config.yaml
n_layer: 13
d_model: 160
n_head: 5
n_kv_head: 5
head_dim: 32
d_mlp: 640
vocab_size: 8192
activation: "relu"
norm: "layernorm"
norm_place: "pre"
norm_eps: 1e-05
positions: "learned"
qk_norm: true
attn_scale: 0.177
bias: "all"
tie_embeddings: true
parallel_block: false
init: "normal"
init_std_qkv: 0.0377
init_std_o: 0.0
init_std_up: 0.0377
init_std_down: 0.0
optimizer: "muon_variant"
lr: 0.00603
lr_mult_o: 0.636
lr_mult_down: 2.0
beta1: 0.93
lr_head: 0.00528
grad_clip: 2.0
warmup_steps: 60
schedule: "wsd"
decay_fraction: 0.903
decay_shape: "linear"
final_lr_fraction: 0.0
batch_tokens: [16384, 32768, 49152]
seq_len: 1024
doc_mask: true
train_tokens: 207200000
steps: 6923
dataset: "wikipedia_en"
MLP neurons of a small language model. Each row is named by its layer, matrix (up: input weights) and neuron, and shows model dimensions 0-127. Each number is 128 + 32 x the weight over its row's rms, rounded and kept within 0 to 255.
After each neuron's rows, "fires in" lists the words (lower case) most often at its 100 highest values on Wikipedia text that the model never trained on.

L9.up572 [142  87 160 104 138 148 125 188 104  81 157 213 128 153 151 144 105 132 103  73  92 105 134 147 167 138 156 128 133  63 101  86 150 149 119  70 177 129 103 130 136 156 142  92 136 122 132 166 111  72 120 118  65 188  93 141  98 187  76 151 162  95 120 191 116 181  90 131  90 153 128 142  92 119 117 139 125 129 133  73  69 149 128 131  82 102 155 111 149 196 134  70 151 115 108 101 173  81 139 181 130 184 135 177 135 106  97 213 120  99 146 159 121 181 138  95 146 178 156 129 141  92  80 145 146 133  98 141]
fires in: "after", "since", "until", "for", "by", "before"

L4.up484 [126 107  66 135 142 100 127  81 134 148  66 120 126 178 101 142 110 102 162 114 168 214 139 124 152 112 137 142 114  84 134 140 104  85 143 203 119  90 110 130 189 165  66 140 117 168 109 169 146 146 115 145 179 124 128 140 132 124  76 103 100  82  97 121  83 192 129 114 116  79 128 114  71  95 122 141  91 129 111  93 131 116 169 128 137 147 181 134 133  98 139  99  88 177 129  95 181 158  92 183  97 136 131  63 127 123  81  75 169  90  90 180 107 103 121 145 195  78 151 128  87 178 149 121 154 127 156 132]
fires in: "the", "of", "in", "a"

L4.up378 [178 139 136  84 139 188 118 130 203 170 126 138 122 163  21 118 110 138 116  88  73 145 161  97 161 127 187 124 103 164 155 109  65  67 116 129 176 141  92 144 200 126 129 104 148 112 150 116 178 169  82 125 108 153 158  89 120 169 144 132 125 155 149 137  94 137 112  87 132 156  86 121 123 168 152 133 155 191 107  74 148 139 117 151  96 156 114  91 137 151 123 125 122 160  88 169 100  98 133  87 120 157 112 153 149 152 126 160 139 211 136  99 114 125 111 125 101  92 102  68 101 118  87 169 197  94 112 133]
fires in: "with", "in", "to", "on", "for"

L4.up601 [161 123 162 170 103 163  83 117 154 139  95 124 136 148 139 172 100 122 101 119  95 102 178  92 121 163 136 165 116 127 119 126 115 130  97 156 212 114 119 145 140 127 153 116 133 130 139  76 108 126 126 118  93 155  93  94 187 163 114  98 156  75 199  98 152 200 201 178 145 166 111  97 100 114 126  84 174 116 139  91 101 119  87 118 110 141 137 118 149 113 147 109 144 135 114  60 136 143 119 126 114 116 101 116 155 107 143 204  72 170 167  79 117 122 160 146 138 123 146 169 139 178 120 118 152 167  57 125]
fires in: "for", "if", "from"

L4.up494 [122 152 109 124 129  95 104 129 160 118  41 116 135 160 164  97  42 151 141 134 103 147 171 117 145 124 162 144  83 140 106 183  84 103 115 104 137 178 146  97 121 136 151  65 153 169  94 111 135 137 107 143 171 151 115 139 129 169 103 135 122 139 132 125 101  67  96 159 193  74 155  89 135 119 122 139 141 138 199 101 151 171 138  99 103 165 131 103 138 115 114  52 104  98 168 124 149 126 143 135 130  86 185 122  38  73 118 130  65 163 103 102 129 149  85 180 116 149 186 140 110 134 169 131 118  72 140 159]
fires in: "of", "for", "well"

L9.up39 [122 136  79  75 157 108 201 140 175  96 153 150 112 121 129 124 173  91 113 197 118 152  91  82 109 199  89 157 128  95 149 106 112 100 156  86 166 162 140 102 111 153 141 164 134 116 110 180 111 121 130 123 171 147  82  88  97 108  46 124 165 187 135 150 119 140 143  98 135 146 163 169  57 115 149 108 189 197 121 132 143 106 130 130 134 109  98 117 115 137 196 141 146 135 127 145 124 139 137 146 107  92 113 169 137  91  81 162 140 136 115 139 132 165 136 141 141 167 126 186  93 129  97 139 179 124 124 143]
fires in: "can", "best", "most", "der", "world", "is"

L10.up137 [ 77 162  96 128 100  58  60 153 179 188 139 188  72 118 110 134 138  98 149 159 121 124 111 181 101 131 145 148 143 117 152  99 226 110 101  92 154  92 145  90 192 135 118  93  76 172  87  93 100 100 105 151 133 129 153 109 136 120  83 119 164 120 118 150 148 177 136 103  88 109  64  82 112 206 145 115  84 135 101 159 174 128 150 110 134 141 173  98  97 170 152 117 131 144 140 114 136 198 183 122 148 115 159 120  97 107 111 174  96 122 117  86 166 107 121 121 169  84 111 129 125 111 143 121 109 158  67 134]
fires in: "was", "is", "being"

L2.up572 [149 184  98 167 104 156 118  99 146 141 102 126 154 169 191 127  82  98  95  94  82 156 124  87 113 176 175 131 172 112 147 165 190 165 126 103 148 145 189 173 141 166 113 120 107 109 176 126 164 142 125 129 100 161 121 139 176  90  94  50  48 180  86 107  86 115 152 135  94  66  82 151 107 139 190  56 134 136 134 120 116 134 127 150 129  94 128 156  37 148 154  97 112 139  91 151 143 103 135 110 163 133 165 114  95 142  78  92 182 141 179 110  90 121 161 167 164 138 127 132 147 179 111 136 126  92 125  94]
fires in: "in", "incheon"

L8.up426 [ 99  62 106 137  94  93 149 168 135  87 191 187 135  94 111 149 134 128 186 176  94 140 132 101 184 137 131  92 151 151 111  93 135  75  99 122 168 142 140 122 137 180 146 158 130  89  46 107 132 124 135  79 162 123 154 111 108  58 132 113 114 122 140 143 146  95 141  76 123 178 176 140 164 119 122 171 127 118 152 128 135 123  94 182 156 139 146 118 167  92  81 118 179 117 131 131 128 146 119 193 121 128 118  95 126  55  87 133 141 161 178 161 102 120 102 124  95  55 109 154 138 166 122 173 115 132 166  81]
fires in: "and", "the", "south", "east"

L2.up393 [136 150 139 137  92  68 170 108 149 126 133 139  85 152  86 127 169  82 159 119 182 130 132 117  93 129  96 142 117 120 119  60 158 119  89 135 133 158 146 108 147 126  78 115 175 145 128  73 112 118 169  88 118 125 111 145 144 210  89 123 178 123 159 129 144 150  98 110  84 102 181 157 132 156 198 126 151  91 187 128  75 124  84 157 172  95 118 173  82 134 147  77 136 144 132 135 129 146 164 120 155 116  98  85 128 120 177 134  94 143 133 117 182 157 181 194 135 137  90 104 152 135 114 140  54  81 113 153]
fires in: "being", "almost", "having", "only", "least", "is"

L2.up515 [170 131 125 142 135 153 166 146 107 108 143  96 144 145 164 182  95 139 189  67 144 125  99 112  67 142  99 169 102 179 110 140 133  67 146 171 124 123  99 178 169 150 112 133 133 191 145 127 123 127 165  68 160 126  86 161 150 128  87 121 132 156 170  71 110  60 106 147 152 131 126 160 116 141 154 153  97 115 125 116 104 130 146 143 102 102  82  83 171  89 191  65 163 147  80  79 131 173 149 146 179  94 161 121 107 157  87 152 103 147 149 143 122 165 162 162 115 111  40 146 135  60 144 113 112 186 155  97]
fires in: "league", "club", "team", "cup", "division"

L4.up508 [ 95 120  95 183 136 132 164 115 158  47 173  95 159  98  71 192 136 135 122 117 115 116  89  84 162 181  99 101 124 143 111 135 133 177 122 146 152  87 114 155 101 140 131 108 136 117 102 161 192 117 141 111 138 144 146  60 122 114 163 192 133 100 123 190 114 133  67 137 144 159 204 141 104 173  83 125 110 114 145 129 122  99  81 139 147 135 145  79 135 132 111  28 123 126  93 144  89 149 108 187 138 124 155 146 121  80 109 141 117  99  82 150 231 123 185 119 120 118 157 136 138 112 106 165 135 116 121 130]
fires in: "the", "s"

L4.up319 [139 144 242 176 125 170 150 145 142 114 157 167 117 174 156 158 175 139 160 114 130 108  90 138 145 126 172 194  73 145  87 101 119  85 122 112 122 176 171 101 129 148 174 126 121 152 147 171 140  96 137 163 136 107 113 123 101 172 136  94 113 179 125 121 152  77 139 116  95  74  88  85 144  78  94 130 186 137 162 139 136 174 118 141 134  97 115 108 112 195 125 153 152  87 136 110  76 136  98 157 189 152 171  82 134 106 133 152 104 161 160  70 109 138  86 106  86  88 164 136 121  63 127  90  87  94 149 125]
fires in: "college", "school", "university", "authors"

L8.up231 [203 100 119 161  96 131  77 198 137 113 129 119 105 126 151 119 185  97 143 168  99 137 104 189 149 143 101 136 101 179 144 108 184 134 143  90 186 135 117 119 104 110  78 111 134 140 175 152 149 105 118 112 134 116  98 152 123 149  96 180 126  90 135 155 134 115 106 171 116  88 152 138  99 171  76  95 155 113 146 124 150 142 143 163 117  89 112 160  97  81 141  69 157 148 137 149 182 104 135 122 177 205  95 144 125  98 101 140  96  63 142 155 119 121 155 136  82 141  99  43 115 120 110 133 202 178 141 125]
fires in: "in", "series", "album"

L2.up367 [150 103 116 181 106 196  98 117 159 101 155 180 105 115 155 121 125 153 135 147 160  97 128 147 140  87 161  92  98 115 131  99 101 106 139  87 135  77 155 122  74 100 104 177 131 112 122  90  87 179 155 141 180 167 140 105 169 142 120 150  80 120 179 146 160 104  71  98 113 155 186 113 106  62 178  86 140 151 165 106  97 117 140  82 151 135 110 126 125 191 122 159 140  99 126 116 125  90 156 107 137 120 106 161  96 120 178 132 128 157 154 180 115 111  78 152 117 138  75 158 119 107 123 126 125 109 110 146]
fires in: "ft", "n", "gold", "utc", "position", "bronze"

L4.up127 [132 109 163 176 100 132 122 150 123 125 120  80 124 127 160 129  88  75 138 164 164 168 149  81 159 129  76 144 146 149 122 153 174 142 126 119 135  98 170  95 102  95  99 117  51 142 156 115 142 137  58 130 141 135 116 125 199  58  62  99  91  50 115 134 132 148 155 128 158 103 113  58 176  99 109 128 154 139 172 139 160 207 137 161  99 161 153 132 125 127 107 123 156 210 157 138 133 134 134 142 104 179 151 109  68 116 160 143 133 147  70 163  72 126 143 154 159 130 133 100 149 155 120  84 142 110 100 122]
fires in: "in", "of"

L4.up540 [104 123 122 146 168 173 101 122  74 112 178 151  94 132 176 104 123  70 121 101 132 115 119 131 118 105 186 126 133 140  77 190 138  70 108 163 126 194 119  80 116 107 145 133 114 174 134 147 160 117 176  72 140 146  67 114 187 136 114 109 142  87  54 120 111  98 199 137 102 185  83 156 122 142 124 128 131  98 114 159  74 117 101  62 158 129  85 189 120 121 121 116 197 108 143 112 166 142 195 149 120 130 103 140 123 145 128  75 141 154 148 110 132 179 120 146 160 139 128 155 105  67 129 146 142 134 133 101]
fires in: "or", "the"

L9.up301 [129 124 127 135  84  72 189 136 167 100 128 176  96 126 116 190 151  67 122 154 144 157  98 107 149 189  67 132 104 148 110 148 159 163 144  92 114 119 137 115  84 117 108 127 150 151  94 105  62 148 165 119 169 138  78 134 120 163 109 137 133 118 138 128  88 138 160 138 110 131 121 110 133 107  84 127 100 219 108 163  74 156 117 147  86 129 101 118  53 170 144 132 211 149 124 119 122 119 241 101 129 170 162 112 122  67  69 148 127 167 139 114 112 146 105 118 133 153 190 114 175 120 106  95  91 142 115 177]
fires in: "was", "became", "as", "been", "become"

L4.up365 [116 160  70 170 105 131  88 126 140 130 173 152 129 121 139 107 110  78  95 117 126 157  76 119 149 125 129 121 120  92  86 113 154 153 157 140 165 114 126 147 121  97 100 159  51 143 106 121 146 178 125 106 133 111  81 114 185 136 116 166  24 110 132 113 163  60 147 152 174 131  97 163  68 145  94 111 168  76 103  81 141 118 136  74 139 162 127 103 102 153 115 143 142 112 184 138  92 179 145 168 116 135 132 173 171  60 122  94 130 139 147 159 187 156 158 121 207 187  64 182 137  81 173 111 211 117 167 149]
fires in: "the", "blackhawks"

L2.up416 [ 85  87 108  80 158 131 123  88 121  74 130  99 175 185 139 169  84 156 138  41 118 140 133 111 164 127 137 133 129 106  94 140 150 143  89 127 150 176 173 106  93 103 188 159 122 120 112 164  96  52 187 136 118 105 125 146 136 147 116 159 148 150 128 201 126 148  83 188 184 110 167  72 138 139 146 146  78 101 114 141 115 123 140 122 151 112 128 127 135 162 102  98 146 149 164 150 144 109 102 142 175 127  92 107 139 114 186  60 161 176 149 165  99 166 158 129 137 135 189 104 121 101 158 162  94 101  40 152]
fires in: "may", "november", "december", "april", "september"

L7.up71 [153 155 159 172  95 158  87 145  95 160 124 123  69  73 106 154 146 134 147 152 155 174  44 154 128  93 153 125 131 115 110  75 110 108 104  95 142  82 121 123 105 176 205 106 107 118 121  99 143  87 124  84  87 114 151 109 117 109  89 106  80  84 122 127 150  94 157 124 106 120 124 120 152 158 136  84 157 181 123 139 160 164 123 156 167 139 146 133 103 217 152 125 142 129 130 176  70  77 158 155 165 219 118 174 151 110 180 156 143 146 134 125 124 128 171 149 173 136 145  81 151  99 128  94 119 116 122 119]
fires in: "club", "series", "in", "company", "event", "album"

L4.up105 [148 130 137 128  81 118 140 125 178 120 110 114 155 178 123 138 170 149 197 159 154 132 150 122 140 110 163 167 110 101  93 145  93 169 125  66 122 175 139  61 135 209  75  80  91 152 142 170 119 149 149 112 149 141 115 107  97 195  67 130 141  72 104  69 132 125  95 152  84 156 113 117  44 146 126 109 151 144 182  89 111 167 118 104  81 142 187 138 133 152 114 194 135  62 150 102  99 105 122 203 113 135 155 155 162 109 160 119  95 111 143 142 165 120 135 119 127  98 149 149 121  72 125 111  87 129 123 159]
fires in: "of", "for"

L2.up0 [156 168 124 150 129 149 150 150 180  70 105 121 159  87 136 100 164  93 125 108 155 135 157 102 175 183  72 202 162 102  85 136 122 114  98 138 145 132 138 120  81 134  92 123  99 130  80 116 122 121 119 163 162 122 159 116 130 120 121  98  89  72 160 148 129 124  66 127 174  88 137  71  71 150 115 143 136  92 183 139 112 138 172 151 140 118 200 109 108  83  85  62 120 187 147 177 114 100  88 121 170 139 123  62 117  77 100  91 126 116  77 206 118 110 129 131 111 146 118 122 118 195 120 119  98 129 127 151]
fires in: "of", "named", "called", "calling", "renamed"

L7.up29 [122 164  93 113 161 116 117 127 131 135 115 177 118 125 122 153  82 105 102  71 121 128 211 103 176 165 142 156 151  91 129 164 121 107 201 165 149 121  84 135 133  92  97 129 107 168 165  54 115 120 126 136 153 165 115 106 168 121 102 119 127 126 214 142 142 146  91 168 184 104 129 124 103  54 172 122 129 112 137 123 130 154  58  95 174 150 142 105 116  93  89 141 146 105 146 122 114  79 166  86 137 104  78 100 108 114 144 182 146 111 130 151 114 128  86 147 115 120 230 144 196 167 145 142 146 115 133 109]
fires in: "of", "the", "from"

L9.up575 [115 104 180 177  80 117  95  95 125 129 157 208 130 166  78 205 101 144 119 112 125 157  86 113 160  97  76 124 134  84  73  93 125 141  86  91 113 175 103 155 169 149 121 169 119 146 142 123 128 113 140 117 194 147 130  73 129 135 106 108  96 110  69 115 122 134 165  78 110 134 177 153  85 129 113 122 122 190 107 162 154 159 139 151 100  93 112  95  54 193 195  94 129 113 145  96  81 111 199 121  79 139 113 137 125 155 100  58 162 138 158 112 104 159 111 128 140 113 123 179 139 122 151 135 113 114 145 147]
fires in: "he", "and", "they", "a"

L7.up570 [101 139 137 121 120 119 176 150 142 106 167 111 130 149 101  84 139 151 146  82 100 102 152 103 130  98 187 151  60  83 142 141 122 146 127 121 146 161 132 146 126 118 104 144 142 142 156 157 143 108 133  52 132 150 162 163 102 177 148 170 142 172 122  88 155 106 127  98 118 166  99 125 184 133 144 141 198 125 125 112 132 120  65  90 155 137 136 148 119 118  65 152 189 158 154  79 152 100 124 136  96  71 161 192 146 106 122  62 123 135 143  94 118 145  78 120 100 123 158 110 101 127 110  98 145 115 108 135]
fires in: "the", "a", "s"

L4.up438 [ 89 149 121 148  81 109 157 145 129 103 138 134 169 150 151 119  64  85 127 109  99 159 113 128 128 128 131 129 134 151  51 191 134 111 141 169 129  69 128 129  95 128 135 168 128 121 118 151 168  86 110  97 142  51 153 142 149 130  90 136  56 120 162 129 163 149 114 148 147 126 159  76 127 106  96 135 118 120 156 164 130  67 119 155 131 178 169 177 193 106  82  92 101 167 137 114 142 142 141 101 145 146  93 153 134 120 122 149 222  55 185 144  90 124 104 165  92 161  86 130 119 122  96 109 102  87 148 168]
fires in: "the", "by", "of", "south", "northwest"

L4.up369 [122 141 111 181 126 163 166 116 147  81 169 163 143 148 142 139 160 165 226 122 114 115  64 101 108 145 140 130 122  79 169 153 118 125 100  69 135 152 126  48 188 113  71  78 128 142 179 157 141 119 165  95 125 138 150  85  98 115 137 126 159 172  86 143 139  66 103 141  87 125  89 116  88 103 104 152 167 117 200 110 115 165 154 136 143 128 122 106 128 148 157 143  89 101 164  84 125 128 114 127 133 146 202  85 166 118 120  97 137 188 127 125 102 121 102 138 168  89 102 210  47 131 137 124 128 122 120 163]
fires in: "college", "school", "university", "studied"

L8.up284 [181 147 135 148  47 107  88  58 187 100  99 115 130 122 121 179 106 127 170 145 133 168 129 136 110  81 135 147 187 194 147 104 113 170 136  99 113 121 143 155 132 129 113 153 121 147 134 129 124 157 118  83 149 123 138 140 119 145 170 129 192 120  97 153 147 164 198 164 171 170 130 125 128  99 139 146 116  94  76 100 142 177 170 140  96  92 116 158 105 101 152 104 106  77 164 108 158  65 144 106 134  64 153 114 198 101 111  61 144 173  99 126 131 130 105 113 107 150 151 125 148 165  92 109 185  54  50 111]
fires in: "life", "him", "it", "himself", "her", "them"

L4.up135 [120 164  98 198  88 133 163 158 203 121 128 107 100 189 123 135 140 129 154 164 154 171  77 119 154 176  73  76 146 125 123  89 128 155 161 144 133  86 165 151 141 136  89 103 138 108 155  98 116  83 176 136 125 159 150 126 137 149  67 134  47  81 126 156 160 101 215 105 152 183 150 108 139 114 159 151 115  66  97 170 187 116 142  91  88 123 181 193 108 112 181 129 105 106  91 152  94 124 153 114 160  85 120 123 130  68 125 153 118 142 158 107 113 149 101 172 130 114 133 130 139 153 110 102 136  78 165 132]
fires in: "were", "was", "to", "became", "been", "both"

L2.up361 [177 173 135 255 173 160 172 121 126 122 115  92 117 155 109 139 139 133 157 153 145 149 102  83 120 160 129 133  72 148 123 145 140  94 128 120 123 105 144  86 167 158 116 223 126 113 105 175 153 138 126 140 169 107 179 149  96 141 168  54 159 119 189 107 108 130 146 114 161 160 169 114 121  66 128 110 162 182 105 124 177 113 121  76 135 120 118  96 135  71 113  84 158 163 121 187 152 134 175  96  96 128 134 106 117 171  94  99 113 116 126 149  43 158 101 156 114  93 140 144  88 123 128 109  96  88 117 105]
fires in: "part", "second", "third", "largest", "fourth", "popular"

L2.up236 [109 143 130 182 135 115 126 106 117 126 151  87 112 147 148 158 144 129 112 113 169 160 127 127  80 158 157 197 137 102 178 138 164 139  70  90 218  89 155 121 107 118 130 134  89 121 189 121 152 127 135 136 116  50 186 112 156 123  77 131  89 136 147 135 114 157 167 148 121  73 120 147  91 130 113  98 126 113 119 117 156 108 111 154 156 130 129 206  23 198 151  82 135 113  96 140 124  93  89 118 164 152 149  94  82  92 151 149 115 151 210 119 122 140 151 171 117  76 149 128 105 177 122 141  90 143 109 123]
fires in: "in"

L2.up429 [132 130 148 124  97 106 176 104  67 127  96  98 102 106 185 121 150 139 156 114  99 124 128 133  74 115  91 145 115  96  43  84 142 179 143 139  70 118 115 115 165 144 184 117 147 130 169 147  71 126 105 127 200  88 118 136 183 103  97 149 136 138 184 159  98  99 138 162 166 118 155  79 121  54 126  96  80 122 157 135 158 162 106  84 125 132 130 110 149 140 117  74 134 124 154 127 129 146 123 125 122 153 109 112 124  84 162 127  87 159 133 205 135 161 139 130  85 140  80 104 136  93 133 145 128 154 122  61]
fires in: "league", "season", "cup", "round", "division"

L4.up99 [188 149 152 166 141 150 163 140 116 132  98 141 137 145 134 127 129 134 118 149 151 132 117  92 159 231  92 112 109 124  99 101 141 140 165 127  97  97 108 156  82 118 142 122 117 108 154  90  77 103  74 154  95 119 139 111 135 124 140  65  93 140 129  90 148 111  95 116 175 182 103  87 130 128 118 159 126 103 167 133 126  96 103 137 127 161 231 155  43 158 143 129 140 133 107 113 110 169 133 105 158 160 106  67 119 102 129 138 143  93 172 134  88 138 154 145 162 152 108 142 158 209 120 146 151  95  69 156]
fires in: "of", "years"

L2.up290 [110 166 102 166 151 142  99 135 112 112 120 180 108 116  77 112 108 148 141 186  92 103 143  93 136 200  72 212  75 104 104 138 110 138 145  90 131 170 166 113 120  87 143 130 115 119 152 128 107 169 141 115 140  97 133 117  92 104  95 131 108 155 116 107  92 185  74 125  81 152 128 154 190 145 119  79 151 151 172 150 127 152  63 129 139 181 145 106  89 120 120 130 114 112  82  91 191 129 156 119 141 122 141 122 184 146 113 123  94 137 158 132 157 149 147 104 134  91 101  92 128 126  76 152 140  99 104 127]
fires in: "national", "european", "australian", "american", "french"

L2.up133 [106 166 140 127 160 162 133 113 158 192 132 159 120 104  97 119 138 157 127  70 131 175 152 135 113 117 159  99  80 100 101 110 160 111 112 148 159 173 160  87 148 169 156  98  76 134 123  71 118 135 159 154 113 175  92 141 159 122  66 105  80 109 130 113 191 119 162 124  94 123 114  79 109  85 158 149 130 189  74 116 108 113 135  97  78 141 116 144 160  88  99 134 173 147  70 134 137 149 130 107 107 119 201 143 147 127 103  40 150 175 118 130 118 140 167 203  86 159 143  98 145 151 135 149 144  84 103 185]
fires in: "with", "where", "featuring"

L8.up377 [111 116 129 178 144 166 110  86 173 150 126 189  59 141 147 131 153  91 138 155 176 162 137 111 162 139 101 151  70 116 116 147 115  69 170 147 118 141 153 135 158 117 183 112 129 203 138 162 113  68 127  92 162 185 101 107 161 145 162  73 129 100 145  61 167 143 133 119 154 128 105 141 135 105 156 145 119  97  92 139 167 150 105  80 128  87 129  84  51 118 205 116 107 162 134 107 161 108 134 164  91 147 105 181  70 105 118  88 157  92  98 147 132 151 163 152 143  76 120  50  71 160 160 137 142 121 117 190]
fires in: "the", "laceby"

L7.up627 [137 160 166 140 107  96 144 121 177 146 165 123  95 116 147 160  72 112  94 126 126 147 127 136 137 131 169 143 114 100  98 134 134 164 147 143 120 172  66 171 115 131 119 120 103 151 110 113  82 140 191 135  87 197  82  96 143 131 131 121  21 119  92 120 151  93 149 113 102  96 129 190 129 124 171  71 141 153 134 167 122 122 157 149 117  86 153 112 136 116 129 106 112 184 147  72 187 149 182 103  75 122  78 123 103 123 139 149 142 126  92 115 161 228 148 111 147 139 114 151 115 132 141  79 116  75 156 165]
fires in: "it", "he", "that", "which", "but", "they"

L10.up462 [154 165 136 154 169 142 138  79 124  84 109 185 113  73 130 110 151  97 137  96 141 130 110 116 131 127 141  56 118 137 130 116 124 123  69 158 145 138 142 213  97 129  91 160  88 126 151 134  89 162 171 102 121 147 135  91 193 135 129  84 106 136  66 129 120 186 149 124  81 146 131  39 141 108 109 145 224 144 177 161 124 122 153 160 112  69  46 150 153  92 146 112 123  89  79 144 119 119 193 142 112 151  91 163  84  74 121  97 140 140 118 190 125 193  82  92 127 148 151 174 148 105 141 110 101 113 154 131]
fires in: "he", "and", "his", "the", "had"

L2.up404 [175 136  73 129 106 142 163 143 103 103 109  90  99 102 105 177 122 191 147 170 143 111 108 103 126  91 145 125  97 136 159 171 161 163 115  95 143 108 157 117  91 155 129 184 137 131 119 192  93 163 142  81 135 111 115 142 183 138  75 180 101 116  93 118 107 166 106 135 133  97 125 147 177 100 115 121 123  92 166 130  70 151 109 126  93 129 120  98  87 178 162 147 156 147 165  71 141 120 136 193  57 115 121 116 171 123 101 106 117 140 121 191 135 177 133 121 101 190 108 127  88  95 106 170 150 124  70 119]
fires in: "french", "american", "german", "japanese", "italian", "polish"

L2.up563 [ 59  50 160 120 160 178 128  90 171 134 141 165  87 154  78  82  88 122 147 135  97 108 162 129 139 103 122 152 163 113 142 220 129  83 170 158  82  88 176 144 161  95 118 164 120 145 144 123  89 127 154 140 102  90 115 138 128 151 118 125 118 107 177 152 109 165  87 175 131 132  98 142 123 175  95 169  93 141  95 112 133 134  73 100  86  98 173 130  89  73 160 159 113 103  90 169  99 216 164 168 135 163  56 127 125 163 127 105 126 119 129  97  92 147 146  89 115 148 108 147 138 144 131 130  91  79 123 141]
fires in: "the"

L4.up306 [121 110 146 168 114 123  85 151 111 148 126  95  98  75 153 139  96 102 148 117 170 134  98 166 136 173 119 153 114 147 136 175 142 136 161 119 161 179  98 187  89 114  80  98 138 123  99  71 145 117 155 194 142 118 225 140 152  92 138 152  72  98 145 145 125 159 124 124 135 156 153 102 126 159 122 134 159 135 114  87  83 123 107  91 147 121 168 154  74 102 175  70 185 151 137 124 127 137 185  80 208  91  92 111 112  97 164 161 149 126 139 125 156 118 101 135 180 119 102 157  28 119 106 182 169 139  99 123]
fires in: "are", "were", "was", "one", "went"

L4.up27 [148 112  76 157 165 128 163 112 158 167  94 130 131 123 100  90 168 153 147 103 132 158 131 151 173 126 145  99 116 126 203 110 182 137 147 135 156 119 119  98  94 156 122  78 102  91 149 132 159 106 150 127 108 131 111 144 115 202 142 136 128 158 142 133 121 125 109  55 158 121 122 100  84 172 112  87 140 117 152  86 196 180 117 136  79 123 106 116 143 168 107 170  71 102 150  75 132  96  98 159 145 100 116 107 132 136  60 204 148 103 152  93 139 111 142 155 157 111 188 110 151  66 115 158 125  78 105 178]
fires in: "for", "worked", "focused", "signed", "released"

L2.up252 [103 128  95 128 103 189 159 144 119 150 134 112 118  96 137 135  71 147 113 127 173 107 152 139  51 140 130 138 109 192 105 180 139 144 163 141 134 142 145 108 120 116 117  46 136  56 134 156 132 107 155 175 112 149 120 171 164 129  66 145 124 172 116 155 121 112 111 134  83 137 151 118 110  43 104 120 144 129 162 100 129 146 180 126  52 105 150  75  71 113 155 117 156 130 140 113 140 161 153 126 125 122 102 100 155 109 154 123 160 135 162 100 112 151 155 177  33 175  91 137 138 117  82 131 128 101 164  65]
fires in: "won", "cup", "finished", "club", "win", "final"

L8.up451 [ 95  67 123 139 113 143 136 117  92  83 158 143 110 180 114 150  86 132 128 130 181 150 184 186 153 113 171 143 110 134 171  78  94  80 107 124  97 177 128 154 179 176 134 138 138 123 166 126 150 119  69 102 117 154 140  72 109 120 166  96 102 128 121 107 119 110 132 141 219 132  93 136 153 109 173  87  71 116 139 130 161 143 109 189 127 114 108 100 141 107 145 108 138 117 155 142 139  83 192 124 191 187  85 122 138 154  64  85 126 208 120 140 174 159 127 102 156 106 128 145  97 166  92 171 141 140  55 149]
fires in: "it", "him", "off", "out", "them"

L10.up576 [220 116 117 166 102 135 167  79 125 123 116 172  96 132 145 212  98 122 148  58 111 142 170 124  97 170  97 172 125 158 122  98  98 115 166 160 136 133  69  99 160  99 165 161 138 129 101 151  67  94 145 151  83  95 130  86 127 148 103 119  98 104 144 123 108 132 141 126 123 117 156 113 138 114 107  75 204 128 102 149 173 153 167 133 137 125 102  96 109 136 147 121 145 126 124 100 119 177 103  90 166 173 104 102  73 134 151 165 106 135  74 143 171 100 111 111 113 121 177 139 112 139 152 144 186 120 122 152]
fires in: "it", "he", "who", "she"

L2.up127 [144 103 146 109  97 166 115 169  87 173 119 151  92  96 176 158 145 115 138 140 160  97 138 133 150 104 135 190 145 132 122 152 106 111 131  92  57 122 162 164  96 105 223 161 122 157 156 131 138 156 136  62  73 117 122 153 129 151  96 152 111 141 165 135 108 116 134 165  89 110 119  79 126 120 126  84 131 144  92 203 118 128 154  79 127  85 115 158 130 145 118 127 189 193 140 152 201  95 137 166 128 126 117 107 178 105 107 127 113 122 142 153 158 169 129  34  94 157  84  70  91  93  70 156 134 107 133  60]
fires in: "album", "series", "band", "singer", "actress"